Part of a small language model's weights: RMSNorm before each block, no biases in attention or MLP.
MLP neurons of a small language model. Each row is named by its layer, matrix (gate and up: input weights) and neuron, and shows model dimensions 0-95. Each number is 128 + 24 x the weight over its row's rms, rounded and kept within 0 to 255. Numbers have three digits each. A neuron's up and down rows have the sign that makes its largest values positive.
After each neuron's rows, "fires after" lists the tokens most often just before its 100 highest values on Wikipedia text that the model never trained on.

L9.gate534:111149148124149123183155149184155138087086157131085149147127124141139098106142099118091153136156163099167070139104122144115110119143175119102121130153129143100121115138101114143145160095165153151162140130157101137162168108169163121152161167085098112163090118130121126119153108126106150159
L9.up534:110115162052116140152126135141111157135089140133134122124119111117107080141133118118075165137153103154133130115122137109149152121139146070119124141135116137124119062142143149146169162115120174168114112136153146136129157149096145128104093135121137138149118136175108102119138153138110140112
fires after: ".", "″E", " n", " o"

L4.gate133:135147155159121084168124151134133097155129109152081157174101114138098112145133121126123108128118127132155136155076140153129127124105094124131139125153119129097137154111101174110129115134137114137106128116197097124142130097131111098129157170202144102101124127151140126091104133125132094116
L4.up133:124150083118099081177131121111126123137109137131133149114120112045090128106139083090119114129141111064126106101166091174125120108171129127141111120115157143117154150120092119130119111120150123146097129120122126129117122142154129128130092125128151148118137164096153128164163136141121131116
fires after: " M", " Mad", "M", " m", " Q"

L6.gate406:102130167158154133168088130179141116146134139133154131147093158166141111103154111125147121115112100111126112141120142101147168129108148094100162144090098193163137146116117132101134133117076114148139094122144129124143144145096132106124159125080104119132132153114077090094173134102136171164
L6.up406:181134095113123100152137089142101146123157151172109135095152146113126135134087116138101085128170130131137140091085086130116184179169105088175100103132129125178169112124128106136128136158132143116131125126135113151129124126128154140123128101137116149110144131126137129120132113098144095110
fires after: "–", ".", "h", "l", " h", "a"

L9.gate118:101091121125124159084097083146155152154122122084096119124139128103066117141109121115078133116113105136147136156085150104124118122093118118151120143157127158167179140117071112120139140123108185140156125153121119149107162109078105148157133125116131134140159088107118148137095120134167151090
L9.up118:171104092094083136133119138090155128135117096157129136136094090148097150096146146111115110114117087161113148166121122121140077167103129133137149153162123154151141127126074115133116082170137128143121166127111134122117114122070111125126109106145126131144155140110144108076107099129115140148
fires after: " ", " the", " The"

L5.gate172:124118077106143151130156133125183162126111091112121114107100157111148145142132134129151123103137144147137113166160124110150103133126149104176090108171112114121049153125138109104119165119112133119087153120129099107138141143084124152118154118135131119112121129121164121126136117115172120077
L5.up172:126183102107113113140088120104088107105143148126120079155104149120126146142103137133125090116098125144118128135119123158090104134067085097115147122152134140165125121088109099138147136171165129132130162137173137109086163135100106103121107118128065111184166124130139107095092128063164116127
fires after: " (", " require", " dem", " "

L5.gate554:128158117122151151116091132128158103149128141103086144173134172123152133140092095168120074150139102153105135133129119116085123112132085139111170126135114076144116175176124110072108141090147136126121138134121133160175137107126125118129123112081197113126125161171145118098118133128122136133
L5.up554:133091162135153154105112146122132123100142129150150136187124179114177149136125140156144105110137111134147109149182131097131170120127119143143166115136113110114133144136145102088130126085087135139152101138114136104115081097127110134098100110093108116138155121181110172123082109128121149141
fires after: ",", "–", " |", " d", " resp", ";"

L6.gate498:131078136129129147113124104137141148157080139126125152110114139090124123112135149125126137129139131105092056148126143138141147130093134137131092146134156178154131101109083107100132169101120089176108129095120128137136166116092085144138140158119122159110103140152101171142112135106171132143
L6.up498:149152168159118135111154123177144143170142124114153127136152134139122112122116104153121186118112167127144133153112153118143126147134145124121205139155122101112083164102137089140110112130128149157131093103129160149086145129126113142134103087148078128138141149085148155086116113127097159143
fires after: " ", " |", ")"

L4.gate543:115164164199115092116135132155113116094133174140131114128120133082080092133138106083162140116132121103108125128105139141125102190121114117148140144145135100112144117166104132142165136126103145165144129135174110135103122143074148137105127144129120111104138157123158119150196102103091100116
L4.up543:163137202102116126097186141135110153111108139143123079143158132096104108141157088109129154131130132139119116122151109134117163121133137088141090097108104108138102119110143166111135045107120139111119146097106157117116093157144132087106123131144126127093123145148176126116145120123161142127
fires after: " n", ".", " I", "m", " y", " N"

L6.gate5:107127123126108128105115088114146155164140107144076128101188177135100122168133135127090088147119093123135136123156105144102120155071154099128136116084117167133147078093121083140100129105135163147117162102136150142112155118114117138115167075148147113139113133104115105108120108101191111107
L6.up5:134115148143075125152101118176140134158151080136096118153156132175116174079120132125108127165078119121107107113140125162142098158085123091158169076150121161090127096064122136141136103153141134111184129121133126093138167129103124121151138102182089137170127108101147162140140144126133110137
fires after: " ", "h"

L5.gate64:134157109154129166121116133133126131077128119109152113142173123143153148156101109105180142116099135112131141171103101136120136112110125142139144110152095179115120162105112134110158173154115084151107104131141111120117163162131098112139133106127100138140140137124086100133137180168086133132
L5.up64:131134112114086170147163119150159132087114119156158147125118147116143060137154138135135140138148094126166100157141121117183136107137152117123106160134142123135138111144135121140122094077136168155133121144130130144097128137165167123131145114093145126148101169144142130134144125099120165112
fires after: "in", "qu", " ac", "il", " In"

L5.gate113:081108150102155099176104146116144132098116124172158110125125118133143133139124112119128172147135101112130098147133119137114139071127131103111164134138121098100101123084115100109127143166130132092137147120098134110149125110126089111131110096118155069114148117174126110177146100154119150175
L5.up113:198119154141132155110128124105117118132120132147139152152114164114124110155107132166117155103128124105129168152124121079143163122142111133182138091141160114075123117120120113160102137098128110128155146133062114154075100119148128144130151083086192157110134139107103137153122117141139180121
fires after: "un", "ang", "in", "ip", " In", " Min"

L10.gate241:098120109143148098133126158070148141168109099173108146093109146137161118154097060091089153127167156121114131178142104126132092100130092123129128159175135151080141173094120110115151146159109130126128136104089129147177139110124131093125119144120135136111116150144091081125102133141103144164
L10.up241:137121139182090131190162164102150112135132098147106144108143114119165178132109109090140118127141123113124118127128120137143106128138120086173113120122137157060076165108131093131141152109082130109137136153140157113108125143153168116132096143151163128103130133146105126158115151162153080115
fires after: " M", "M", " C", " School"